Weights of a small GPT-style language model, trained from scratch on English Wikipedia.
Size: 13 layers, 4 heads of 96 (1 for keys and values), vocabulary 8192.
Architecture: rotary positions, no biases in attention or MLP, tied embeddings, attention and MLP in parallel.
Training: a variant of Muon for these matrices, 6799 steps.
MLP neurons of a small language model. Each row is named by its layer, matrix (up: input weights; down: output weights) and neuron, and shows model dimensions 32-127. Each number is 500 + 25 x the weight over its row's rms, rounded and kept within 0 to 999. Numbers have three digits each.
After each neuron's rows, "fires on" lists the tokens most often at its 100 highest values on Wikipedia text that the model never trained on.

L5.up809:490524492504474508472532405558474461504503495487484605507528501468515519490481503511542496482523485504511532476489524529477520487521488510482503466488467486490471503498484478471515489510581499498505496505500523494488528542530509533497521486485499540531522481537511505504503545511519481531
L5.down809:467491524506484552500548486490505515485469486504469515481478465467488484478493509528513531512487480531485500489525504516492526495500509486485504509516484518516513497495482511469571476534534516526486475501508517516491496476497525508494472539515487462461514485554470512517477454543534456474
fires on: " |", " acc", "fa", "|"

L4.up681:542494498483488511494518474507524529491466455546509458494475524498518499515498489496473501540458472497518524493514543510510474536493493494552508497497455479502469449530474495515501493475527457514476481506502477493456539485538507512488519565487485501536506513473505495522542532499479530513
L4.down681:483481481454520481482479459455491491557497459506492533544511505512498511503526471458461513462525492498513486477474515528526538497474501515471479470463496487505462483513497474521484493527491527535475505530488502533474494497536518458534499519502521499506493519525499494502510506474506467496
fires on: " of", "/", " and", " well", ";", "present"

L5.up980:490550485497492483576512482453467528502513479462494501535495511496487516488503531520497524474516543518483488502510497485527594500522523496478509492516527468529498539513500488500500492519525543527502521516481527496476508455479500492506534507460497524461554494526501475524459505472494528462
L5.down980:452488527505505522496495498519509514543500494525497495460565489488515514521493480495520456508491511455519508497494515482468523495523500491486479489543513493517437542517505507450511483494488483513547554486550463499515480550462510462496522504515484469513474471484469492501498486500495495504
fires on: " |", "–", "y"

L4.up164:507504508488495474508493514466457500536456494509522483469511522512519545499528484523495507552493491476476468486449533489513512500524539485499513481522472513481507499467468456520508526503508487519512523493517502490495571464506466518495498454521528505473524478516486463526490496514495515529
L4.down164:491483479485510521487521499487469500480520582506491472427494510516466514503461508466510480494515525496507510512499445507523472515542498545477481488506496523514519479496492497503485502513540476452488483480545525452487545465504524507519504477521507518524521493485503476495513501544491490528
fires on: " of", "th", "ho", "era", "ft", "ust"

L4.up193:477489487454523504534507506453493503517468530516478512500533500477453511486482494498537526502479511464493511449532501489519489501493515454531462509504479462504528444533520479506508521483473505462477525475485512501523474474458498508501469481493521519516470463485472490557482499488488529482
L4.down193:467494511492485537468519502529550583460497478478520506539503478470528459507513527528504507424465468501489472500475488520490492512483512498494539506490483508489466513503508532490540476517524472497480505496470496475500488521510485481520469523543484472481531501494476508485514490474510509539
fires on: " |", "|", " in", ",", " on"

L8.up1166:485473528488412483502472531478514488523489490466482509515548512530510473484505499520505529489474513535511498482475521549486496530471514519455465487489491532530449488489469512506528472509526525506494513489500492499492557484493469480516540529473494502542492473490479547542502541519510470513
L8.down1166:523495516500540510493471485476537498477477519474497488526488540526483504535526489490457502505514494520538502503486480483508522497536544503492483474467441487520489539528491520489545514504479511487471467461534484490493470469500503504530496503532446507495475513509490488493504501490525467510
fires on: "=", " of", " an", " from", " with", " to"

L4.up1316:494519500521532509490513497539498498481502508505512533551488543532465520524516472509539487494473505493505519515498500531530470519461516457511505452489525510487487544494475512542526439493519477495470511484529517477509512517519502475565523479492477465489513478492523454467473521542485507491
L4.down1316:469458480519522492489493501478503515449488478528485496483481465483505490482503475487482505460488513469473493463481510513474521510492508515475500521507443464515508523531447529505457462515481498476467494542477472504514506508509498445554503538549479464521471521532487480480452495505470524497
fires on: "s", "th", "t", " to", "st"

L4.up1149:511494526470506513478516514500481473527464507468461520511465530530460554515534535459502505484481520511507486488521475495465516476537492488527499467511498515508495558471533491488500459536521500523508518537510469532492470471480521532519501516525480500540497497501526520487503500553461492489
L4.down1149:475480534529504515460460535492528535510496462510545537533474481513490521486516465524474444551531525507488482519499505518479485479473528509556508524502464505478507525539505503508492478509472506515498480490505522518504474501515467465551505540473484527524456502467502497510532502496494532455
fires on: "r", "t", "v", "w", " professional"

L5.up1459:442567515494543483478514531473490466465499487579522498497527497458477499499506533498464496541486530490526513534500486507483556550507453527519510495529519524485497519500533521505473503480502495538531492516484502507497507499455446527517498508474478501506535529475499498507467534471525502515
L5.down1459:554507501486457498533461485474491517464527516531497496493484467505501515502490530476520546528492463499493513519459499496510469485431509471497486471430538509543496535510524550504525521496527464516502505503476448526528497502526530539480500568494489476500474507456482499494507497521452491449
fires on: ";", " that", " qu", " j", "t"

L5.up1305:481501504536539499508517510518476460484468510552489500491515453476506534492493459519485502491469462462493539476455491535487478541481540471518473507516502501504501487518551490486510526495535491495452516535436493498419529497473508506518463504455524512548440478540521493479499525519483479482
L5.down1305:517491513496498527492505453486480552559456478460496491487490467531534507522484526487520485496566513513521469508505547499536537483526502531524432557525492508525487487509468472531515509528494492480501492464518469556496487465521481502499516516531498489515473515515508521513553540512460533483
fires on: " of", "ral", "ite", " part", "ian", "n"

L8.up608:486489521479501487503587510494521495514547504493506510491510512514498547530447447510490491528479491472500510524507468500512502446505493490485523458496521460493435504543498496489539456528493479511502459470523492477495508434492481499488475452515495527550515544487498488499514496500523538508
L8.down608:503507534477513476505522464511488487532503451490504521497497499488559481517496517472459502504491462498511498496493477532549499477498496515530545519487500503524519516500517520527489499468477465475501540498477482474501426513522452494518500445534515506484495496520483475465457473462511510482
fires on: ".", ",", " years", " died", "s"

L5.up834:529508485517474500467511473498487514474521481491483532467465502518471536531511565522507519455523523528524496479483481544517470522482506519520516494503504430476479481502487476480455462506512540523462538515494466520529507474501534487465475551529490517498495492488524484482465503493551453483
L5.down834:481493517489488480506476506534515539488543482502470517525502492528526546499477538501493503475478519440514536485497509472518503514501538564508462503535517506503532463497539488505467545487491427534489503470519494540514516491483449514551506561487544528479460445478541543515480487488466501503
fires on: " years", " time", "s", " History", "History"

L4.up964:491498487512497479473505525516522503501521504505497452496509530492467510521508461509488530515518465465499511499467487532496531500514471525538549503508522456489510475535524510498595479490478487473484494460501556500469498526460517533467510504536489482471477522536545520486471515523479484509
L4.down964:547486451505501448488523492475490533511541498513478534498500463527540487492508493516493511517523503496519494549532517535496504523506494518488481504511512468491468502512479534498494468474527499480535425463458527448485535499496520487514512472473521482495525511533496469499509480474488480487
fires on: "-", "0"

L5.up1424:494500483562512473484528498512483561479513494545492451521472508467506571492486476492514512492454508485502493495523512501506539488507473497466485456522492455485464499488514490549538504469537512498515532472500513535494526506462473492485530498434477453479516517467533504528493468480535484471
L5.down1424:481480510490516512495523494486511467454509457527501487515533489505493488521569497454515470502552483485511482511518507464526499459480495482489446435471494481521499521472499464478545507546515493489480512483522527488509499538517489528483450516503531474525497476503487482567539488482498481498
fires on: ".", "=", ")", " |", " and", ","

L7.up647:501519504477485451496522483503485470502506534514493487511526552451478514497476500514540520508489496524479558537436500515499508501523533540493479515523481489507523456494530494480531463533523495523481495546471487525473507440500521474487479511517510530524505510465489495498515561548507522505
L7.down647:514504525499522530516465504439503522516493469459489497502490493492495484487454488498463494459514553489533470484527505471486486519547512476473457510506490488510492504540492524541480482532437473531498530495534525445503522470532501508484519492497533503486481482514478478517524524472509491540
fires on: " of", " on", "ly", ":", " from", " to"

L5.up128:495534467495528465497545472519462454486485505464457501476487518519498482545489545529525518535493476543469469527490488443529524515498470492445492471500483486516513529514513489496491512532496569474499466493486528504516479483485462505518526477455485539454498522539515510507493548522510467509
L5.down128:523487534454492522499498455487494515469499504528529489473512512518509494503509510514485538514515531520491505506458532516507500504490547485486437525503504483452523492505471504473511509488537523523459520463529493459479492520474543527553506494483445514482471489562469505550469489480495525483
fires on: " |", "w"

L8.up833:458512497469451497512491529545507527501517458520498512496468470505445509488547519467503500519491506519502483501543507457518464486495514555501487537470491492467525548466477502512500489531501486527543502520484551461493482509448464524494490524492464525452490499477478499469458496499509500517
L8.down833:491513512536528512519500543497507532473508521531453460474500565497489525541463463535534490489494514502532523481503495563517494504508530499475544508473508499492510511525468471530508499497470478479457484510505529523505476460517494499485527474497465533438525447501489515487551506506505498522
fires on: " a", " Inc", " inc"

L5.up610:508530527503520511500474478510470509431497428538488481529505521539495491452542458502501499526482496503509536443528478476510510484471476494471520512488455506494514514505529508478538481506526493524499486546513468486461519523507491483483472521479497514480525516504466510496510529509526502465
L5.down610:495503518480466484471477496487541496535491511510471563501484481524509523510491542491460552464488499549506477541490493499494458507466533459534474549455483521539493502464522503506516524498483468523443465478497517546498444474499501500516506493505496518514499537479544461498547466487476494511
fires on: " of", "w", " and", "fa"

L5.up1078:517488495529496460495496503488516495452481498518501507466494500479481524525516503500487525499526527471556492476499501529515487485477510554569475511486504445506542513508493513528497495497500530485507510503462519488565474485524493494497507508476500477511483503521488477509516549480516485528
L5.down1078:515477526477551543468502452457510457487483498460509472475467577502515471467525498489507472480523509521499477527536558514543510473517503563517497458488512462514505476463497516503483536466522465500496496515468483522480486475534508504500457503481482515523522476476530490524496492466534475540
fires on: ".", " year", "ap", "=", " later"

L7.up551:513499517502441499509519501539455515501494531507438540469510524500495513523528546492531489502494493507527469476463489459500492503470483502531542509487484548490534479447506504524526493559462513551506465527503469498457539516462464515486480460470507563500523495499501500495463549518500507501
L7.down551:519527513492538475489471467507500495491500505518440508490465508507491510483480511459491480498480475456548477503464507515502468543506492517502528510542520547514539480542484490503517501502461510489536516509519521530478467486522487480477488526505528494483512520507515496475491520501514507463
fires on: ","

L8.up1251:488517523451514533494517535495530551463478508505468508513482506522489537522478471440510516521509493477511497518442483518492511461479522540509486464460528472449522498500576533488510521493495538492524520540497493467490503543498499466497483489513500502469513530505516531532486519498500520477
L8.down1251:491469503498518534468475477476479493511522483527511494504504486492540482494566517519450439440465490510528500503509552505480509466499508506493493514509486509516505494501529507542451528489526458497485534532542466470513527496476525490517494478474515497514475522502488498467493551516542499472
fires on: ",", " well", " such", "."

L4.up606:493505515485525461516516518469514485540494482479495468496479448474525516505480471468512511524515472504487467488453504462510456502495515465480546485457523485483504495493509557523487531496476483497553553487527528509490575480500504472446480557458504530518481496512535482512502496490506495527
L4.down606:511450483446480505497487516442507496416500518535473479520489484526479479500526542532477502504492529479474506486512459481561558510492495519506449523529469498500496505514498435500533482495513523499493467484475533504499480508552482506514472475525499508523516545526469522480519537525526522506
fires on: "|", "ing", "vis", "2", " |", " to"

L8.up932:484465477490515496490443482519494486473484547458472471473493496460505537482524457501527544489552513491523522482501490526457511517531517515528527472486458519538455488499519514500536508477477472492523495486495495511496491506527519492448528484522523518487465498484468502492492494536497491528
L8.down932:479484515506516524459471477524465492455445484505469529487503454538460482494465449530498518528487514502525542501525479542489437478492497461471511480492529480488526495556486511517491500515520520538489503510521562508496523542510485488502492479499517470470504492519470508499477463502522499527
fires on: "-", "mp", "g"

L8.up1289:486519501478457499545488527520515520502480463503531493462507514536461530498517497513524510497490482502508489499491581511516506495469528527521529506472507480528510468506488509474474482472582502518554516556520539521561459525522487522506524482483506495484506523503485462471481493488491543478
L8.down1289:519474511499509525500519488481488504529463483500496489469515481419470539494501494475483469482540469510507527518508528524484516468488492472509516478480503497499479507528514468530480534495478460528486552491519508538516532474520536489466497506485519499490475468492511503459487498513491493493
fires on: ".", " g"

L7.up425:522519562517452459476487509513490483512490489536499502503523495509512521523515493518509476499492468467523473497482460510478484515507491480511494513463512514542536526496519517469563485531497476498460519518441547542500515520527429521563521507459491532507463528502468488511507492520457516497
L7.down425:450500504491511499529511508485494432501484485454473498473449491519485515462520523491498516480487484486478491474507488493537463497539521500509506465508479534486505521489474522500485510524521489474516531516471508482463499503546514552513493464507544542463532534452529480492494550504510480477
fires on: ":", ",", " most", "ç"

L4.up1227:502483556501545482476476549526519497506503514510489543500449479520449503516479521539488526518488480500504513555531472508528504492500524536518479548544472529534526488510489469513492517460489515487506488542524488484481518489480498508496497518533481542479501477515470481506543519525539507461
L4.down1227:528457498499513486486496467499513532513497515511481503545499506522490531515484512546518521488516497529495480502500511489494464480528501439504504489501496478478517485479490488503535499462494485514511514470561475486523526512543512513478446487502504466500456490529510502482533530471498468512
fires on: "-", " China", "ng"

L7.up691:463541468510501452524523510474472493506480516513485497473466541483459519510486500451504495523537520492538476466505470502483486555484493476548522500502506505529525527507512494509501485489484515496517489498494505517529461523537529527505492492529476519510520530519469519483532490502481453449
L7.down691:529491495493483523474469466491489536514488509498474508530521515542512515536489517473506484480501478469483493524493546516510458501480535482560484544527508538530483526515524490482521476487515515488489486538504543490521495513496472502506485511513479473466530470506484490491450490535445527461
fires on: " that", " in", " for", " who", "r", " to"

L4.up934:498531508487507470527487494529478522500536477551494477502498461523501503526522503453513495515467475493509499514486443498529520527502442483494472489535514500469508492501504510505472485488483526517501530537520530462480461490491544505504500501501509553461514494495489439559511494457528497460
L4.down934:518538516484498456519482501505472482544493570494483497510536456469471503481505498508504494478483490557486524482523522455511464499479533500436536510494487518517486517498511558497521501508480516542498537491525418494494529508503493508522500540507469412550506528505494510439464530509506497522
fires on: "n", "-", "–", "ș", "ti", "ß"

L8.up1090:526471449515500521521471485494512461501519494525508504508498503549522514474471513492485505489497488493501486445464486491524477491537508507506510468499482474512535514484503511479543449472457498527476553499476521484532510487518504462478485463517508518498464520505483494495476487499483465519
L8.down1090:470507474474479491470504493519569478521546458487533512486487507524502485521463524497466493469545518510486512504467512492500496487508521456501513474528468472471538499490512530485479477505480497501467507496523498532530519464486479446498479521482507498508496454509513496467553537487497473496
fires on: " years", " time", " next", " that", " soon", " same"

L8.up427:509501509481515485497514499531508522520523478495497462550477462531486532498447502507495501462494542507481496514489480471486469506501504550478500510502539485556484491499529519453492502471486488502509500493478481543537466514484501528504514507570502491485492481471518491546505505473435453469
L8.down427:492527463477519443473507478512467497500491475513498526534509504529486441455504511459524500510508528503525473529533485530479518464508505502515495523512496549489515460503542492514537496517518510493404504485509525504538541491523536502432500532487459530535539481495515519467462515553505556497
fires on: " not", "s", " which", " they", " that", " for"

L5.up753:528518513495460539510516471556512494537506479494529501506509518537504498507544524523531513521505503459487463485523495501483485506452480566510514449517535506517445510496514491536471497463480510534514505500521505515501519478512530519534480532513452481520468472517531412501498537517499522475
L5.down753:514439505494566509498466515494523515498499507495502499447481497510502507507498473490465472516499521526482467486535495518498525528553491489511537462509496474518450507516506519460500490544487531493517519541496477480521480500440510505454491482459506503514489513494494502461499567449511478505
fires on: "s", "r", " that", "ed", "th", "n"

L4.up585:513468474537469491540502495496490507498505474525510525494490505494487520550494500501520512491498493540521466524499518532460497480517511506511468466438506498515516497475519476478486497506508519503519502545531538526552451520532495529539453487493500475476475463517523513525484494495498546528
L4.down585:506519535495529506493514494517502495519492521466493514549548509500505512504485489507488488500511502499523528494523443496487493495525527541461500511521518485543458519494512541553503481469519517477516458525525500459490564504451508475514499461505533461462464481473520507482486500532497529458
fires on: ".", "-", " such", "ta"

L4.up1112:533509479467534489493542548487511513493498499477509534507494535513544550498482476517527466527489514442474497499458470549521494521529511505489506534493483535525545528492499520536516530506517473518505502505467521529459505493480500484495487536516470529505480506515486521506506472496490475497
L4.down1112:505564484523488486497523514504481463505461496536497507526522482490492470491509507482541495536517484463520488501509508478540443472520489483530474507533490545503496473537472539516493512500508512519454494541478478498534471490558492500522511494505497502461467479503481484480495443518482522480
fires on: " of", "|", "d", " |", "n", "an"

L4.up717:517467501520509503505492500473498537530519511490516500518467498451497504498481505549497523488503505504497501448477507579504508481483523563482511502450515456510515489490497518493501498492459520505536481520489490476532488532480459489507489491496453510532503514494474509487571490510513514487
L4.down717:494532509520489475534499492498470460501540472506478536445507489507510549504531461486511496471477498525510497484519483466518534510533489481505492462508499523535457540531485509490508536489481541458479526519501457513447502520479466501527486506492514493498487475489448512537475544512433497524
fires on: "'", "an", "ey", "con", "e", "ast"

L7.up792:567531500493486490517496496468470505512529440540466519490510553485493495481490530501512506508492498544491487533498525487505499485490535557511520487475504508500502483470532484527493475546506532514503519528512503507476473550501501528484496495505492505522546528495541495490493491511524504527
L7.down792:475485488495517502425520456497489475523486491508499515494485487482477481494485443469512493470491502470492481498457524506546493513505483509489488477520521547466510508461514489513448504508498537469487470486491492456484493497479516463516520507490539504528531445498476497536464492517525478486
fires on: ",", " them"

L7.up53:492567523509492533510456468505506518516529473543519499468540487516478509494502481516532448533508529501498516515506443517457476548494507515481523521486537493520456524533500497521491503525490493503480483531505545482475517521512497533450492477521482488503518531512536478467508537508537505481
L7.down53:520472485430503503473485542540474533483496525479454528527489490488508513510517522469524555524495528490508507482493482536507470487485484508494457468513490504491540490509488500460491518491482505450487475476496511470510553512498518461514485459495491485487515504497486494465487498495480523488
fires on: ",", "-"

L8.up736:470517504533510509544482483494487495471499437554465495462480523513512464512506506517481525538482538504526532505485499467517480494528486522512529527464515483486489468476482499493491463466517477515530528509508491446527465532451475489521495508459465475506484551527526498467492499502502511507
L8.down736:509539486513513493476484463446480481486517524542490546494522500483489512476487458487516518552459499492518489533492505522491454503467483458497531448505513516533484497501550483508508519482473496525447511538522525512486470512507529501452474517519455495511490450479574533500499477508504543477
fires on: ",", " and", " well", "o", " to"

L7.up646:460503519520469500510497521509436486485495478509462492473475544455498433528491519510510461523480511481524445464491500524438503510476507503522449487535483529471549518514539497489491463491499480490542447457524455493559534512495510485483524515512476545498495471505534451524470490491496476508
L7.down646:540526494467512499487492460523553466486448488439509487541476504488474487510508505498478502486478531523488494461473534490488472500542492496491520538484487485471476484485466554543485467519498503524469517493531495476448489451542529524501511503491505509499484505519513493515547503522527546509
fires on: " and", " in", " to", "ed", "ing"

L5.up17:507507468501579535515506514513498461513499538534491514522466511489524496538504513503513548475500472503507540504501473539489514515505519511456550503478511460464446463536489508520468457528508514535484501505498503516495486520498514521503535514488487513495453545533485505493521490526511474528
L5.down17:477511530492522511532516486556524523539497477486491514521491502521488536470459504511506496548497496500509482455506498450451521478527531536559491517497484489505487498468528492509527518544469519504490481507544444482441512516519504500468526507522483557516501492491488515497500463505470474498
fires on: "y", "w", "au", "uth", " Pic"

L8.up66:457526478507517505498535428516519499505548465533465500491485496487494505505506452458470502513496476531488473497504546519477439456467483522469536481542518511427514487502493479472488520505526520509490502482504500515507537535491511512490474523483494529472449500546532512509527546515509503534
L8.down66:475447522498480478534514493508536518519518473484506529532491510526489513491492456522452500465523505482499521498486508473532521530539472478546485529497501473491509483540484502459509506501480507486548467497426474513537479539481525522508492490502499483503496454519503503475457436531509489497
fires on: "|", " |", " to", "s", "with", " for"

L4.up785:483439533522499539514493468547517514500511445485514505518494487448514510492490507496497527496515520506494516501463489512516504501490531545508471498482513470463515545529511503501497474502541515498511456515465473535501512493476489491453503506474504417489517539511462493522503482506475469495
L4.down785:485519528516500448510516472476487512542452515510477447509551498494502518471505508477480537465489498513501460486545475497526520538477524495530539521492488517499468547482478520519490477513490494505508507475459471501503491523487525459449528502524527548488516519487484477528468496479510466495
fires on: "gan", "e", "y", "se", "f", "w"

L5.up149:469480479525548483466551525490476475541493538436508498464553516459484485503488502465513485545544444481495472503511473504470550531465496505492448488530480500522509459462506483556476458495498541463517509530512518508520483438479526480460493528534483528495530458490499501482499515490462509503
L5.down149:504497496511503495516487526484506501525477495477473536459500481513509506553465516541514521497475508505473533513532505492510486515470482490498555492494475474523455504518470490481496523555446428484482479533525496454470471460525501516472518471538532495524497502500455498525558501507485500472
fires on: " a", " as", "ing", " |", " to", "ub"

L5.up1006:473451503503484495484500549551548488495508460489515507502483467457514519519477461480494532501503508473487472515512493532524473463503507526527496509500453476487524548492494540476535541502461514525525504489543489482473507472493429542467493528469516503505479525504516539468564523470516526501
L5.down1006:458562496539467526551496512535494503541462494494499519522523478504547484534508527482504480451477479536541556458497478516507492480476496522544535478469500509548498526488517495517484487486514493486510538497474484501481450536457488526479523534528482484535534493480511498520487467501527515508
fires on: "'", " e", "e", "al", "c"

L4.up75:476528520507506500525530489473478504494463528447538488511522475567495499500496451483478482465462513510485495444499504504540485478500486491529551450471493466536560492536466494490499482495503485483476497539473506533495500528514488463502469515543494500494488510503470519431516511465458495468
L4.down75:503470527489470503503501509537509507531494484492536502545513516477514468535518498518520491489509495547508515486475553425476508498458528467522479527517440526508479551514521473441523488493543484494458497524500473474498471470507528491499476504498483500486520504482532500524491489471522491483
fires on: " |", " in", "r", " of", " December", "ali"

L7.up766:502510490543477484503485478508436512461495473499484539459522497472493494493511525474498502495489499473515467469427477483454493489527514494538493464488508477515485490530508512469563466501503513502508498477478475480500500519489503542520540480516475495459455526515515485491450517482506472517
L7.down766:452467503544491542535488511549495486495482511490509494466494543490451490499490498486524530537465518497455530458536465487492514537521483482517470483519469526494510506546518469526486477464479498523517481517496519516558495495466495500481489510502491545505535487513490505485487501544481533520
fires on: " |", "-", " the", "|", " and", "sh"

L4.up740:495470504490451510516474477521532547542494479532476502464516537520506528497491497435498516509521471507494503465485493489501518477510495488541537482497520486484505525481541540491519461512538504479480514507536516515537477482499511475519493445516527467473506465495493503525479484490447507465
L4.down740:476475516470493485506517497497469468481492525505513506524484491492538484490479511476485518462479531514515501497529502526526498480491501498485498504513479487525509513462470531460488515464515458525537480487487500494541494486493493518444506515482502484503488507504508476487484492483528521475
fires on: ".", "ym", " least", " number", "end"

L7.up178:480491481506475512543509498534488476500492484583536508522515469505491499435515509451504498493566490530519485503507542519498523426495504442527506517514496488504473508488513515482457532573545492504527480531470480482464498499499482466485504486492500481498504483491478480474514464517492462464
L7.down178:492511483524473520525493486474497534531466514488469506449498531485513543502488485514514489498501536528510490511480466493447447502505520496528459505469542503517535486528494499543501476469469518473501521477530549542474505551511513500541517505538509472475517484461522505514516501513523533503
fires on: " I", " he", "I", "n", " a", "g"

L7.up1446:495529473477537467513501510493481474478536533475503461435481497527530502551490542498493544504505523463522516502476490482549462452479495491512483512535525467513505522520511472494505471527516513498484491529534530493481508511526478499518488482486480510492514441461520469498501473461460523517
L7.down1446:483495516473490478486513521474504483500511497461539494512509548516504488498479539523502483470501512513505492524498501487495548495491504500490470524511458515504505501570502488529535471481514463490453493495516513510496500491498499515516521518490497541509509512473508451486496448475494521494
fires on: " in", " |", "em"

L8.up61:498504517503476505513481481516459479468494510507517494528509495509464517521438522538532512467475449480489477536480511513508518512474499481506482500492521466470490493510499497513502483522508458496486504510490513535516458470511513485525521496543537554477475454526473521520511498492481471493
L8.down61:496523495509512467498452497459513491492530505470516482512486491499471514523524530526482546476467478478506463456520532471524470519499484548482514502538525525494449500520500496513477549503483508491482479531494541518447519503532494470522503487480484547516508518500515468444529535523488517459
fires on: " as", ":", " of", " Team", " –"

L8.up1459:515517533474486498472504521447505465474521538521520512491495552518516476512530495480502463418513522506499518525483525517441461520513495489487487511481466508483455433483485455517480475507480523445508537525444511524497521514472488480502483512428465524525510510503503512467522500459521479498
L8.down1459:504544526457485488503504481498475512489509511505481481515480452475481479517512503501504515558530485494492469459497509466470477483482491504492525490497500549517528525513506518507523511491459510513469507531492477488495532498501482527495495557494486473485523516528527496509527522463482508487
fires on: ","

L5.up93:449533481481511474469481528533496491461508505490574533497490522508482460544517494501509541504471461518510515495501477492497490543503526476476477526484472496505492478496498479516518493497499495507569499516552508489465498516502475466505515543504447533475514492519517473488535460504483456497
L5.down93:503512550547527523492485472512492536507520508493493546441489502527514498491471481523498486438546462547482512476490481510434508489502462484507506470494514486515478512497514525516489531494546535495488477497477481488532495487484484504521523452477516526526547500535466509495489501515527491515
fires on: " |", "-", " metres", " m"

L8.up1163:504536472506509500517489494470475439517517527473462539471489505495516474477507489492444524493495539558510440513500508531518516493531492503524509534517552487531483517510506502476489475536501499525537489555463484488502517536512470487497492522515507495500539535559494483538513474487507510460
L8.down1163:492449489481522515529519490458521485503488466459545466473495469489472463533449490494493485533464524508482489505486515459437520503484527493503513549503526501515466479514501468475528533486526492484488473570511501508469548503521498545501518516490474528511559489476471498517470498510467470460
fires on: " and", " |"

L5.up717:533490527495450486508475530484452498452493451529482521495464557505497489488458518523495516520503510478521507492524485525488498466507458508483493507464521496480544496486492494524513469555482499537498514471492486490538503506450464457568476466502474515498480472522509535529510492573482472493
L5.down717:485507532507484514479459499451529492492526503542502497509516497489484480484478513513481482510473525479511530524469473516486436548488508482480509492502508504500467491480470495506497481453483520501510478493498476498510493511519470499500467489519479464493497512470504558486492502489487541485
fires on: ","

L7.up854:518512495470483495516522525464525510518483484515507454531484490496519492542534515490475531498480500488449468503483501513502508476485487498517479445507528497473522522508482519536478504501539501473501482505506472506506486527474494488498469527504481531534510549525515459506531505506498490457
L7.down854:487466511484539494502551513525552488510524509504530504486500492489497560478524496572529504530512499489482490513545486460481529440468502495491472534498507526484491446520514499519486559517545508482509487514469481465459515499488480492536469507460467492506495523482500491528523467512522474515
fires on: "l", "t", "\n\n", " But", "at"

L7.up1431:449535520503495519504492491494505457477521504558451560465503516468456450459522558502513482480498501499495534532471515497492494525479448494530504495494500493518506540503500482504484507526502499465471504536442529479471474506507475545516503504494511489524504491514504518488528521520498468488
L7.down1431:532498531468506447505475479507495530503516529495473550497494467484506506515537509466499536561506528478529520487486472514517507485443498531518491468477514500511556505494492517446521485484428484469500483501519475470507513511484516466518475552467491494468490493505499537524492489481490502499
fires on: ",", ";"

L4.up309:492473486511515554516475550498430503472511481514494525466512523505513476502485529454558513499537517485485513498466511468534505524460433503493500475529506521522492500547476482510512456441537485501498516520492505507530520440518529500553511491453505510526511484541491517517478487466467482486
L4.down309:497512540489494506507508519520473505478492554472515492477560479473458505461478474515534527521516531519533485487541548468515502475553534512501493543501551507486520503499464508535474517551492472471508496511465504523465489487500507504504516512497513462535539527509504531466521491494480502500
fires on: "on", " /", "us", "u", ";", "ă"

L4.up257:531554524501535493485485537521497503506526460483527484521526467549519513491455513512513511472539486472487532502492548453548491510520466513550474540508489487499508521487489482491529434489508498485515517498481519473506506534480523493552520452497541580525473471524487525500467512516531440511
L4.down257:506546493466497496511522476509507562480507520521508527489493492510472480497535506534530451489496494480498468483479528454537514491495527500538477475543502492528548498524497493543483518498483511467515517527526562513492491489482461499483472535472489530502489478486459512469547517481560543494
fires on: ":", " born", " from", " –", "d"